python train.py --head_dim=64 --intermediate_size=1024 --norm_place="pre" --norm_eps=1e-06 --positions="rope" --extras=["capped logits"] --init_std_qkv=0.028 --init_std_up=0.028 --init_std_down=0.00247 --warmup_steps=404 --decay_fraction=1.0 --decay_shape="linear" --max_seq_len=512 --doc_mask=false --dataset="wikipedia_en"
MLP neurons of a small language model. Each row is named by its layer, matrix (up: input weights) and neuron, and shows model dimensions 64-159. Each number is 128 + 24 x the weight over its row's rms, rounded and kept within 0 to 255. Numbers have three digits each.
After each neuron's rows, "fires in" lists the words (lower case) most often at its 100 highest values on Wikipedia text that the model never trained on.

L13.up165:141104168104141098131149115151122130073104105151097091136117104128151154128188098129115176114096135143119113117160140139110129151108129163121092109131135147096123110154120117107113109106103115111118122159057152121134082152120113120146116087135133105142122133152105081132129153125131115108
fires in: "of", "to", "can"

L6.up675:136117114160120138105172114155124181143136081157141114136099140135139153115129072114119118101076138122123174126138154140115127111106134145094129134106071129125112172145124115147113121097169125134135135118102123095171166143118138116162131119158101127116121116130123112138104138127144134137
fires in: "of", "during", "following", "into"

L10.up657:167137120125173159122139142131143119115104120129159124112131123100099138120130118138161116124140100115113061117154140126127152115161152142129109091143078154148113164144129143119126090116132107125135126153094117084142125121156137122165111097191154075121159115132160119095131131107162145123
fires in: "other", "head", "more", "some", "old"

L6.up319:140080113078125140132125126138087168120098119120104104152087145097134140152116103088163134176095123137140098087131132181110148127126140123123141102151100132107153132150143135124118117121118108143177143109051127109135130132117143176114144095133150081134154132117140121123128111140164124139
fires in: "who", "she", "we", "he", "to"

L6.up543:157122130116116124157095119130123120108127132134148121126077150153119101088134111105177117104118191114128116116156127123108095120118134163139129155139091140136123129160127144140126141131120161123134168129103143135159118137158153089137143103167166102105127123150133136119072123097161138118
fires in: "other", "many", "of", "both", "some", "several"

L11.up408:132138107150103149086127124181140168118100094123107100084149129143133121127141089160190113127177149100118101143166187172157106141147138164142118144142123133152116149119140135126113107118107108100216157063150108150130134158142146142102092136118159107127151116126155166164107135130106125157
fires in: "on"

L3.up951:092143140118140134109122118112086167167120126114095122124107148146147148139110100139162103122118148156104163102175146130109145133125105121127080180160142146136076142118153119152088114164130109110148163117084126116160133126132160118124167103121155151129110146115100087147085117148181088097
fires in: "of", "in", "for", "cycling"

L7.up157:156160127082168148114109137181157148122098146124126126143114120129126149145120146125167113163084097150078147108182151144113146149144096129148116101124106107139105143109167120131104123145126105109158156133112096116098119101107131149072114102127169151139126152125121085154100133134138139122
fires in: "of", "and", "former", "appointed", "retired", "was"

L7.up73:173154120140139169128143132176128142103147196118105108100143097135167169112150097134153138102108118096164125129148121142118120175131124148142110128120112100141093126137133114135143128110139147118159125161146160073118113128082141142155106112139130087112114127104133118131123140125142105119
fires in: "was", "of", "parasitic", "marathi"

L6.up826:147093153176099121107151151120136110138125132122128122108138127082127164127116116114124123089113129110143156119133129134127112153147098147160116129123115127162119130126148128102090093148152155087101158061091114082116112102081145118059158134163132113127144157130132123151141149155148140114
fires in: "united"

L6.up296:116151094151112120142126145137093139144120121136117144141114136141126144129138107068156154135123129110117157122145120132144125112165126159114124192126113106132114104142091102135118109140150122098160121160103144102152125106119154137146145122119118105098111102130134119142118115137175129114
fires in: "or", "and", "than", "as", "in", "to"

L6.up694:143150104132132141112132151158112165135134140194099152076117139135144126101126141120109140099165123106152115124155150141133131157117149108103132157149106149122117132117111151140120063125138116125147094110084133110131109095116179109116131117112108200128123123125110084112088105108145083118
fires in: "to", "on", "in", "by", "m", "under"

L13.up409:131115136095136118077161116166115171162142125115172106115077125144119141112134060150131144126128150088155117108155123143123100120091160130151117140149131141135110132171170120131084142110107144143158126144114115094111104112125121131122102129126180124148159128154153131109116115099137146154
fires in: "of", "which", "who", "the", "all", "those"

L13.up925:078182105100144118149141144166150136130116122122107127105094120165118150130148144089082164114093117122160128134169172109113120122112109105107133118144115091086123147151133131136133122116126149125137192126150122115137147114148120145101134120110156064159112118161087099144090135125118153157
fires in: "not", "t", "i", "to", "we"

L6.up9:172090108134147116096136085177164106113117133122131124079091128141149181062142099107146111121130116144127143119127129166134131131120170152123094150120105096102134176094161096132093122126105092112129124157100126151144116104137133135140115088115116155132142135154132096100102142138099147131
fires in: "at", "on"

L5.up272:155114094151125114100147135153112172141145152151131157118120151137150105105139102141143137118121146095097126103138127123121144135113142154144116139131069110107108102124112154133098109130114084102156135153101153106126110121137143119109113115137119101107142110118156093126101162125148092074
fires in: "of", "no", "by", "from", "in"

L6.up353:112129096123110144090119119157113155136077107146139119112094085151087135123141095116127130094124163124102129095126145121104107134184144195125145162134089114110163133142175090128109115153141115101140144141110139122131116096172162103092144128140125105135105162181139129114124125113175140082
fires in: "that", "which", "who", "how", "because"

L7.up785:135148132125142133112138110137152145111135138157118125122107144109097148167161141097151186124090156109171108109140117158145119159119138116142176152094085080123142158101140093122122153141093115130163166150141125133118103112126103108165146092115129097136146119133158100160097164121135095091
fires in: "it", "party", "club", "battalion", "company"

L5.up958:118157095139155132106153134114134133097127125125141104118097103167147177091149087124151143051096108100137135128142172156102137108205121180142132134159087177163128143132102134108116110127098121094189142166074178096164092090100139119106152090098136107147121123148133127111106144102137134161
fires in: "this", "that", "one", "each", "any"

L10.up851:140122084114145165168118131158173130122150122193133083137110122139132138130166111131103125140098141154133117102140151136119151142145148172114125134125066156127111131162118127138099085108091150131141118165103170092153137145143186135096126095113156120118112141108141134103115105125177123119
fires in: "some", "many", "several", "other"

L5.up542:105122098097161198149102115140112157089140142161109130116127137147135131118090104104139165127105143146122124135206130171107143148154166087140132133110116077101089144112132150078117120179123141083140156162102111148167119111114136116175137143135102145166133157103119113089100109102125115084
fires in: "was", "is", "be", "being", "when", "although"

L5.up725:163146156127129118131143115150126149154113125147129131140094106127147147101119079140142110152139114113100123119125152179065111130123143148139128171135116186104147149112144118125127115113105107126131126159112086123150124117142126125144110098116123116144148141121127135132144123122148097109
fires in: "on", "of", "for", "by"

L3.up302:169133139102127140167097121140130129134135112135133127149119095136124162148131105129101132165081175129174140134109136111126116105132131132107112134125148116121098140132140133142149134100108141102147100149128113068095102124101163131092124116152115179132139083141114137139133155122125128141
fires in: "born", "up"

L10.up662:146146131127118124146141074115104117063173149126122162162078114129105137122133090149116153179110153120117073131118129152121100107076126168107096111142106110158115106113143097120118115111132160121144144136104107123133179167131159080166148110101116116116103097124133146139115104131148151075
fires in: "of", "are"

L5.up685:157136145122137118136130087132104108118147123156117160131128170133151151129077082090133137117113113136113116093137083127110136132097140116111113139083094178141107138123139109096101112138168116135143094151102104090151133147142175112167131120144101135135114105173159098136111135094163115101
fires in: "of", "with"

L3.up235:142112168135102135136135112129132096156150138128170145099090124159125174058076079143149134129150129117084132133170124117147137145135120109099133162144097120120061154167108141120143090157114145153111114116098138073147135098148152107129147147129162106121143149100119129130147106081150132134
fires in: "the", "of", "some", "many", "franchise"

L11.up359:122136152085137146062133136133118140130126110129118178124145101147107133124099145121132181132081131152129118132155144116132150175129142137108117077126117084144105103156147106158136145113159170156155138103125101107122126145086104098139154125142132124127157114118097101114057141130123152132
fires in: "became", "more", "as", "was", "most"

L6.up1015:098104068100101177148134114161126125113142106138118130105092137139179163126095083133108143130106132153150124116151161170136142140127175141107117139131106141122073140147107156056099121082162158130122146135105153081088144146148109157126128106117123137135155174127149139131145186114162159131
fires in: "of", "followed", "december", "survived", "rejoined", "later"

L3.up856:129131115126100133152143168131162145121128163124123142127108154140117135166102151107148098100133156094152153106138174099103115151131120132104186091124153075122128141136165158112122125149132125134117124115142161085158081129134147133122100157133098156116155117171151107134174099131105138116
fires in: "some", "an", "than", "mathrm", "mathbf"

L12.up396:144126111103114160102146167183114134156127160130068101130084141125153146146150073115164169128153170112140141097095170157122112147137155143081124095109119102105134149154147120127108125084147128117166123088103148092082133097110103134131130170156138117109144097104120126165097106138126113162
fires in: "with", "of", "from"

L13.up712:125122121127157106173182094132133151096151085137139125092107158151153138154118109138140137149144120174142106140133138128119130135138096145080138121111118127151106097170138139133145120120110136113111116091111090070128145161095120113133122103155124134103124144110157118126141080113167112104
fires in: "and", "000", "to", "all", "other"

L11.up485:103112113111162133174086092126094149136119114140159148114115125129132180113117114100137184117100123125141096135115145163128137120119152174130140166103128130096133128110126107117125096157116104098150121130148117138129149159168104120137147105126146083152112111112133106077119103084153117131
fires in: "on", "film", "along", "book"

L6.up158:157150104156135111133095097096096180099133081164086131145130118117121160140111126096118137094095141144176131107149154128126130113138131176140113133112100133149075130114184127084134085117137115152164108087051130088124166092127149142087140097154155125158104134147136104143112125144089113132
fires in: "over", "near", "up", "down", "off", "downtown"

L6.up805:110159171129126099142150105126092094115128128136125139125089133117172159155068112095181142150079194144158104071139144116124133185119146123126111147134128104142123157144140139135099135137118123082158156130106153135126088127131151125172122120115116121103138107140104104130137096101146086139
fires in: "due", "00", "where", "like", "of"

L5.up266:121139113135150154134163114156109131125161122178123105125154117144148121131126063105127138116078120136092149098180139124148133140149161125100140162114095117106087141106167157119123105118132111139122134106129174118134128120075148133096141093086146171149119117160133087149129150094096144133
fires in: "in", "on", "during", "at", "following"

L11.up293:136139157120114195125151120089092152149138132138077108149091137134137120108117111107078151147131147119179151153132151139118116122176090171109102150116100130135115155117143129122121143126175112153153142083123114113133154108144121129124166138157142094131135110148146144159100148104116146101
fires in: "as", "fictional"

L10.up872:147128094132152107150109118161166123120104162140147143130111150141135109126131136119107149133122170112142130080159150118111128124131116136162109107120126166117129119160126149102093105111093109129117159123132122067102122129116154159101159117106109114153129184133143131093129093106176115133
fires in: "of", "other", "several", "various"

L5.up891:132148115155103148141115119136130160126115099129092120095117128125156145135129112090116172068136113130150161112153176152141160143131163159103098160142084147117094129103117106117101076131151100122183116108051161123127138127140169104105099138130172160169121148126127102126117160148139114117
fires in: "to", "in", "during", "throughout", "outside"

L7.up561:133104122100118157093139111142091139109165118118133106122078107146157181128164105110130171109122109092176125127132171152145112127117146145120173134120069102115120171100110090135150146114143121127186138098107128117103152124133149106162119080111138058117122145156134161135097145097152132112
fires in: "which", "that", "it", "who", "club"

L13.up653:188131110092079128111116127109168176130145154148087126130146144124111130120132109142120121094201156129142160135139093154148133130133161121071171152165107113150134096123113128168140129120139138153142142148119128169145120133093189136147132133146185129136148166151139133107100116072158126144
fires in: "as", "made", "film"

L12.up273:078098111086120126111134115127117128138121095140104200123143130150134142105100123171139157130084144155134111079126139143102143127138165149147118164159121158133121126145127109084125105087063122089139151100148143112150107130066110141145174128107126123156138116108146127130121110072183140165
fires in: "not", "no", "t", "never"

L6.up94:113147104097092138120147113114066142114112114123140121121062127127152133123114105104121129114107091160146157090151179151107113147132090119089130153132118160128134168131125113111108120113125136136156118150087132130133111118094204108087122101100171113128134176175145096103137107110137139108
fires in: "that", "what"

L3.up639:138099141141107107171183103142195125124132194102109138126131120101143111162115140132133116153133150145162109146115149097133168113144162116126144099146148121137077127114118136121124116150173117137101169136127116202149102153150130109140122117178136136142128122119154119151092113123125132113
fires in: "of", "al", "embassy", "an", "battalion"

L3.up757:136137132115160128152087163129121180178182118131076115122133150084139127116118125092144160146084130139100136115105137143123112084113142130146134153136109127160106153137140144128115147141132143184123134104143158115122164111113136127138166129098122128121137151163103130135184143148118131159
fires in: "with", "to", "in", "75", "left", "4"

L6.up515:139158102076138132070105115123163134144157127154100141118090136147160133122097080105153108156088177145165108109142111140107137230124150112090148113145123135140123136122135126132138122100144124119171139172086091147098123121120165127136118135144154072141114111144111124175117127101151091122
fires in: "as", "enemy"

L12.up629:147148134080127154136110117149156127115132098120085134162144095191119128110146107083130104192081185076124132153139123160117175131121155185149108111163101157091124104111108102143084137149082138134149148133120170156118155149156126156112120107115112093102142158138133165134089161087124124081
fires in: "are", "be", "were", "by", "not", "is"

L5.up579:117122099102127166160144096169099169103107168142082120130091092124165161123111101091138134187111104146142126069137150186145099120131126134115170161158084120097140139122104108129113108111111117136152151126074114099147147151121142179099132125118137097117148117139165114138119113133163127075
fires in: "we", "she", "to", "i", "who", "you"

L6.up888:147190103134193144157160114155114184123091102125102102104107120163165164098122105092125127146141120102121123118137137154153124133113109154119117145114099124142081132111128104143104114133139110115093105160088109089119143166144140108121131104092130132125136145140143099137122134156121106139
fires in: "during", "to", "from", "of", "by", "at"

L12.up729:098122113128146100122144139182087109099112096122085135153123172120124160144135124102164132158114142129133146157129128147130178113099096130130151118109110116125104163118098121085148144110094098115166116109132161114116144080106207159116138093158144114103144149200120123153098130083156143141
fires in: "in", "to", "game", "admiral"

L6.up53:165124112109114145129167135155113155114168155120118116163084148089143145164118104147156151132095118097143133084159146149110158167133137134104105144119107123120092161115148138105131088128107111073167123133109124036104158152116137152111135103106101160131147155108169150129130139125152138113
fires in: "of", "decision", "for", "in", "to", "commitments"

L6.up97:166149107177135174104096079127125181137123106159110105145140103149132141105143115115100150110154128153106120125149202144099138123121107128131134156146077138103128166114137126153115086116139110095179110108099139124145131117169144110144099123122147102115113113144154136153121121164121110088
fires in: "at", "on", "released"

L3.up594:123115140110108171163127079116112122112135127144124084093085165130163148144124117061156151168099128092147109115126125199162119121126132188108137152115094145111097121138143103127108101170123089100135117141086121086106101150143136150104140051138136103124182133104119094127145154160182134124
fires in: "who", "he", "which"

L7.up870:156118148106107179149135088114144136165167094110080089165119159112156153146126106127151137103095120100150149118181176135093098128108136158137120155115101170108097110142110119148100054125138106126125140101101118125120134099146168122090122115140136147134122152161142115143104105106149094127
fires in: "in", "from", "on", "during", "for", "outside"

L3.up578:158135122102124123093099088088141160159103147152136121118115157141130165111133094101096172098128186123141123095143110161114106142138178163146143182131061097114117119103120099144088116137118124104088157135130130132165097118148170164107092061141140089136152090114143096144125157127151105128
fires in: "of", "to", "from", "through", "first"

L6.up639:101116127127146156118142092106095124179103110140126083097108098167102154088094103118120107128138145113150104077179117124148150156137139146134126141145078135141099133168171147091123126095150105160106094133097133056156097129119121114118140109087137122119139099173126091127131084141123139139
fires in: "to", "under", "of"

L7.up552:162158143163125142112120111131076126149118109161109133125107087154109139164157097106125085126117115098123132084137139121114144109133133160140095200160118152147138117131117135162162129137134123129116105185113153108110132134118089143110123132146139100111122142137125167084140093146152088116
fires in: "1", "my"

L13.up185:111140119125148126082152171162157150184178101122138094092129082151127117110155161117119104134111158165173118134173103082097127176119136159150144149150114140167086137145117123140103102128134125127073122094091116070112139177144144125114137138134127098074140166124099101141128127146132151132
fires in: "united", "of", "w", "for"

L3.up33:157166123132128148098134083071105153164134116121123147138111139132123153143103103156110101127092168116145136169169073122127134174108163122141153116120092099126124138093125172088121170089151195131161055130116062126162140097104120122127158126127113149152135164118117124128091156099176141140
fires in: "as", "ribbon"

L3.up859:144121142159132116158134069151112152146145121099131146153086147177140165116134058122125112139088150130097117108167167096111096129119129137137107169124123120149104144157148119148127081118122161122088134176100210115135112135147151118134145083086158131142115110135119116135134127104114126131
fires in: "of", "from", "for", "in"

L6.up190:102124140126129156077150151131117164109112147099128143121096112141135121164126067101153164128110145139145110131148162149129121106126111125125173128156053104118160125134119149125129131130132138145154116140085128124108087108096162137090138099121162143145138118151135115121119139137147094097
fires in: "he", "a"

L3.up890:127100150133121113137111126155179121161149148116069128140113105129139119180110113114162125131130128088149122125116137065084102120151142117150163130145130120166123158144106105141124139141099168169105122150122149129110114145135119173144144128141073141135119112095175122167134104128109141186
fires in: "of", "with", "battalion", "in"

L11.up355:106131137169137119096158130140116178102132088118158140114108062133099154148145095132128107124110112106119140146121173089168129142197143195129097139143089123130128173139158134125164119082110102095201144124076163091150117098098130136092154137136119126129114150150113150153115106157121132122
fires in: "one", "1", "an", "another", "each", "any"

L7.up695:113100092109139130142111137149127162138090130142138128116124126140101177134160112140158157112049113139143150135121146105103119130146114140131091093172105072150125139116140114110133111124086103094152165122112137152128107130091145178099116128132160124165102110141103146093135148098136084146
fires in: "it", "this", "an", "one"

L10.up456:134102085134120129128110143141100099124146143132141115132139060120118150091151081149118151125123189131164115108175134151134160122148128178146106128137130093113108118106127115136099129113119127095132127134131100137113165148134161127132132152140155098129158117100116123135128144104123109133
fires in: "of", "these", "that", "time", "same"

L3.up457:120153109117155123130086122155070183120104136113144103124096123131143140121098121155141117127101159157158121143152091142120102125115097107152167147130145089120090153099131105149129108152130140090139109131078167111117146135135149112118151113143146142146139114161129102140079127109155114067
fires in: "on", "in", "to", "focused"

L6.up510:125103097099111149136114141094086161126148112115104110126078144103122135113126132109145113135130160153112145067166133109112148147124135096139142151164094110143085152118180154145141076109137089109167137088091106099133122124153150162103104149134114133125134166156134118110118124140160069111
fires in: "of", "on", "about", "her", "studied", "early"

L3.up863:110155155110138159142170123107080172159099107099097090121093132143149134112119116127158127176153101108107174105133139129148145113113135134134152139148113144106096125111127129099142107148128130066105123148086163105119152122143147145130126115112145122133171138156101095136118101144146079110
fires in: "for", "of", "in"

L3.up629:134135138113104128119178117163120161140140102177128136123068129141162159124106111121105141140094100114108125079167119109118150153113157150116130117144104135102106096102094121101136113127120111117152118149102120085129129132087138179103116087130113155120155161128130130150148148146162122132
fires in: "can", "could", "to", "may", "not"

L6.up617:121118099108117135137172109167100099100140129142160146137113095133171142078121066107165127095093135116137122095168143174142126119136148134076136146134115167118076108172116126074110143078128136113150118149127102109140128144112206124099113101091116144156119132154127120106119107120143141097
fires in: "such", "same", "of", "following"

L3.up1016:111088147132123116126127131166154132108115137132119123129125123102120126107100166099113126145129158126131120121144163110115132120105143135112192114142123085140107128134145128122143139109155102113111157127151145104171084104127130143120109157155097135097119128121158100139121112146110131132
fires in: "an", "some"

L11.up748:134177105108149162148140115138126166155165126147131103115135111150121171080125105134106118193133148128112151112156112122084132139193122131138138129138137119112081109143172118117157086140109132127114132146128071087088140160100172111108144099165130130090131138082114097089128153131162139109
fires in: "after", "before"

L3.up172:165067113108115089116125123094146151149111125117115079119092135170110153113102097150098138112107140109136151112088152154094146102132114168115150114129149154105123110117115122147076113134124159120087151131127111136151156097134172144127142120103138098110148116156150099176140100131182172140
fires in: "of", "to", "o", "that", "from", "by"

L6.up974:138139118120153121111096086157192116119138130131115137193132143138093135137126132107137140147096091132122142155119153147147092131174110115144133154148119122119142117111122104104168156151097152095126124106135118141137137130109173124128143139108102094100104108085119093132136119219126100143
fires in: "of", "on", "in", "was", "at", "to"

L12.up319:152139094101137136121170187102102137139096124135067112123103121163175101125134123076146142094144145102138070097143134148125132139177135132099179123139118113146090092173142092122107107151140139130109140095121148124160158135151133159151155126146154070116151145141114115141104075115135134151
fires in: "and", "or", "as", "in"

L11.up514:114129113119102104106136144145114112092142141144146110099144129112141124146163136070138148157118150124183118094108111121107166151153140108141095105138147106118103134095129076123092117122075156128144154100091121096115134070105151148140091108132132094128166113122148115145140171138162066110
fires in: "of", "both", "such"

L5.up485:101133133108128161120170108157129110146121149159115146139116115162149126077150083109129081161078112126165107085163133157143137153109126125136144138140116131091113141112175139129132131100124124108102109134108121137147109124098141135084146098081142109126140109148101080144114148185141147136
fires in: "for", "against", "at", "with"

L12.up184:149143122159164153141148147163121175118135115158127157119094141129141141156133138079065144107097140085113107125171172176110144116131156149114101127137105135138095108122145116109077091128082128111148155132101120116133096159149081104118163106139108105123136140160157099143128140126145082097
fires in: "number", "no", "november", "of", "route", "season"

L7.up149:117103139080117156148156093164132150108131151119098131109107147115110133119098119090112138140139144115100146103149127146149148102129133153154128128184104151120123153133123194152106121149127117150113138161094093153155119104160131140107117101106199133119125116133160110113104153101133134122
fires in: "her", "his", "of", "and", "it", "another"

L10.up823:117120108103126134110157130163112132128147127106098154122144083129169128130114111107134194131111113112089106133139149164083141163122181131100125110109105193088105104158129136127126128122099156111186138147128132125099101135146115136125165139151113114171122141098137149132150141114124108098
fires in: "not", "had", "been"

L5.up116:101150128123095174154137130108092114124167097147115098090131100120110164128085083096101130115125137144109184097170136162146132134169181147148110146132114114094118135106161135116130133130115113102156148141133079115106142125146159135149144134115103107124110117131135100153141152132143142095
fires in: "while", "when", "although", "after", "if"

L11.up591:145111122175154139117121145134114143141142062145110118129107116111150154163107087150126125115145095112128077109157170117129133106134164154115103179136092178113097125079155121147127051099161118121142135096109124103113140128120157133124115118133192162126150113163157138114102113125131120147
fires in: "on"

L7.up570:126159152136100138077155115155089125083126116161154154128153125192132142134127145131150050133111138178158181131135136144116141122093117127129144162129135167123175096100150166134138110157126096127090130151089146118131131138130109136137141163158150129112138113120179137088124111124171122130
fires in: "as", "00", "18", "team"

L7.up81:148159122148185161122147137145057119117152110155118082151125064128109139090132065101149126124120143133110156111175151142167110153145111152116138158117087152122123129111145106090140085142132167143112154126120111121172120071151144084155113127139111102149122146141146129152130102097109137112
fires in: "at", "on", "with", "in", "by", "from"

L13.up480:116123098116111123127188109155143124105127113120136115108073125153102156090142082121142135131116113150105163080142129117149135144146153152124091111121135130107136164131153111117124111148159093089150163166142115109159151108142111134103125123106109126148151121144158110128094120128133150098
fires in: "this", "an", "one", "final"

L3.up35:124104090113110159117130107121121169132122092136140121118092140138142141143131080078129104176089140149121122115150127139153121143124140147094084148154048121157139109143163127134145079116144111143141129105060076115118106113131130136086124082173096166128113131112098101146154125159160124138
fires in: "to", "of", "its", "than", "and"

L10.up489:157111114103146136117163130177097149109165166144108119110066136167167140109172065082098123110106153111131127090155142141139149161131126148128150112126113100106091162103165095118122129103119096115140134143123107092129149077135135119143125134118088094119160106126156114161116110080133132106
fires in: "of", "name", "these", "third", "first"

L11.up204:116135117117101128135132124141121097077128144144100115130096094156117194136132106141173148116109102118134161133144135184144143129131117141107092090174119143144111143105112112123105142103126102107131148133100141105147155157118133111125113077134178121141131124123142123126144142133088147160
fires in: "at", "to"

L12.up847:106130084157142102104173153123120137156114074154119085100155105128125114115105110143156151109106135128168099139148183143146113118173160165114121097096135091163129126154129128188142096105164122085137132086126114097150131135097129131094130094136138080177131147123127111140153159104165168116
fires in: "an", "mi", "first", "one"

L5.up135:153074148063116158141122130142126118164127164142109121111084121100157162092104106121170116120086118102115130081141104155125142173169079132123150100150112131102149137095132161121161101118121130111165130113110113122123131109102185127103141126101141123125161133188136124150124124120148116084
fires in: "his", "her"

L11.up386:134115130115144155170169111134110125121086157126137112093107075123146164139129117109101156120086100105124156104147176127111147085155140136128131090167092106139126143138109096125065101131104116129137174076127138130161165124073164112106138122127162080141114147125127116129115168103143166139
fires in: "which", "that", "it"

L7.up1005:130153135113118095114135148168099145125115125135127137154110150114148168137143086121163118158099144113105091093155119109116128162109141120131097161160098126149117133149145095117116115070164133163134106125106158094124127136140118153141170100127141117134144118091148101142146103124187083140
fires in: "of", "my", "the"

L3.up169:111170122109150141138149130129131126110164128107111107118107104099132145091159119101161130107079099154128119091159145175106164124148145136121133147152169107118098091124085073131109119102090121114155106146094109110145121141085111124119137113137161113161116151118159087141133126128177108108
fires in: "to", "would", "should", "could"

L3.up909:138111110099124135143158135145166090132105095121155086097112107146104177100100078113122136159119149134131117138139128167159146135182096165113141106153101113112108137146077137134144148138111145150110107120091112089126137121094156110158192111157103100159136143172102093121111140127151133132
fires in: "which", "also", "that", "third", "thus", "they"

L6.up227:134144104142112115161137107116108143127108058133130113106144101114081153093141103123171135110141135132132083108155144149144114121139157118169147168172114135146104151098187129163121123139135132098140136120099126135159141113137185095129114096107154117132161116112149103087124098142093115136
fires in: "on", "22", "12"

L11.up864:127147135095085113117147084099135113115168143154140120144109146139093077125115080075139146134107147099150087113135130171142164188182140126109128102162113149089091127118151170119111137124101133117139134128126162120176111131093183139092119064104107127090124104137153153082117139100129153138
fires in: "his", "first", "one", "played", "her"

L13.up493:122112132095137189163167104087156148089113113106144104070114146102147170149120106119108155125156134139185125107145127195095120119133139154128121087149123107144116166104136090120091125141124144117178160107117103123144119121153125119143141052120165095138120182125119116138113116086171101128
fires in: "he", "she", "who", "also"

L11.up22:106108134108133102143119102095102143098139086131118167072133110142125139106123143115115116125129170150135128081142155171085147132157139166104126172106123150101074145144175092101077126110154114127187157097123137123130112119164150080098116138156136077094083102126102126120144126136088135093
fires in: "on"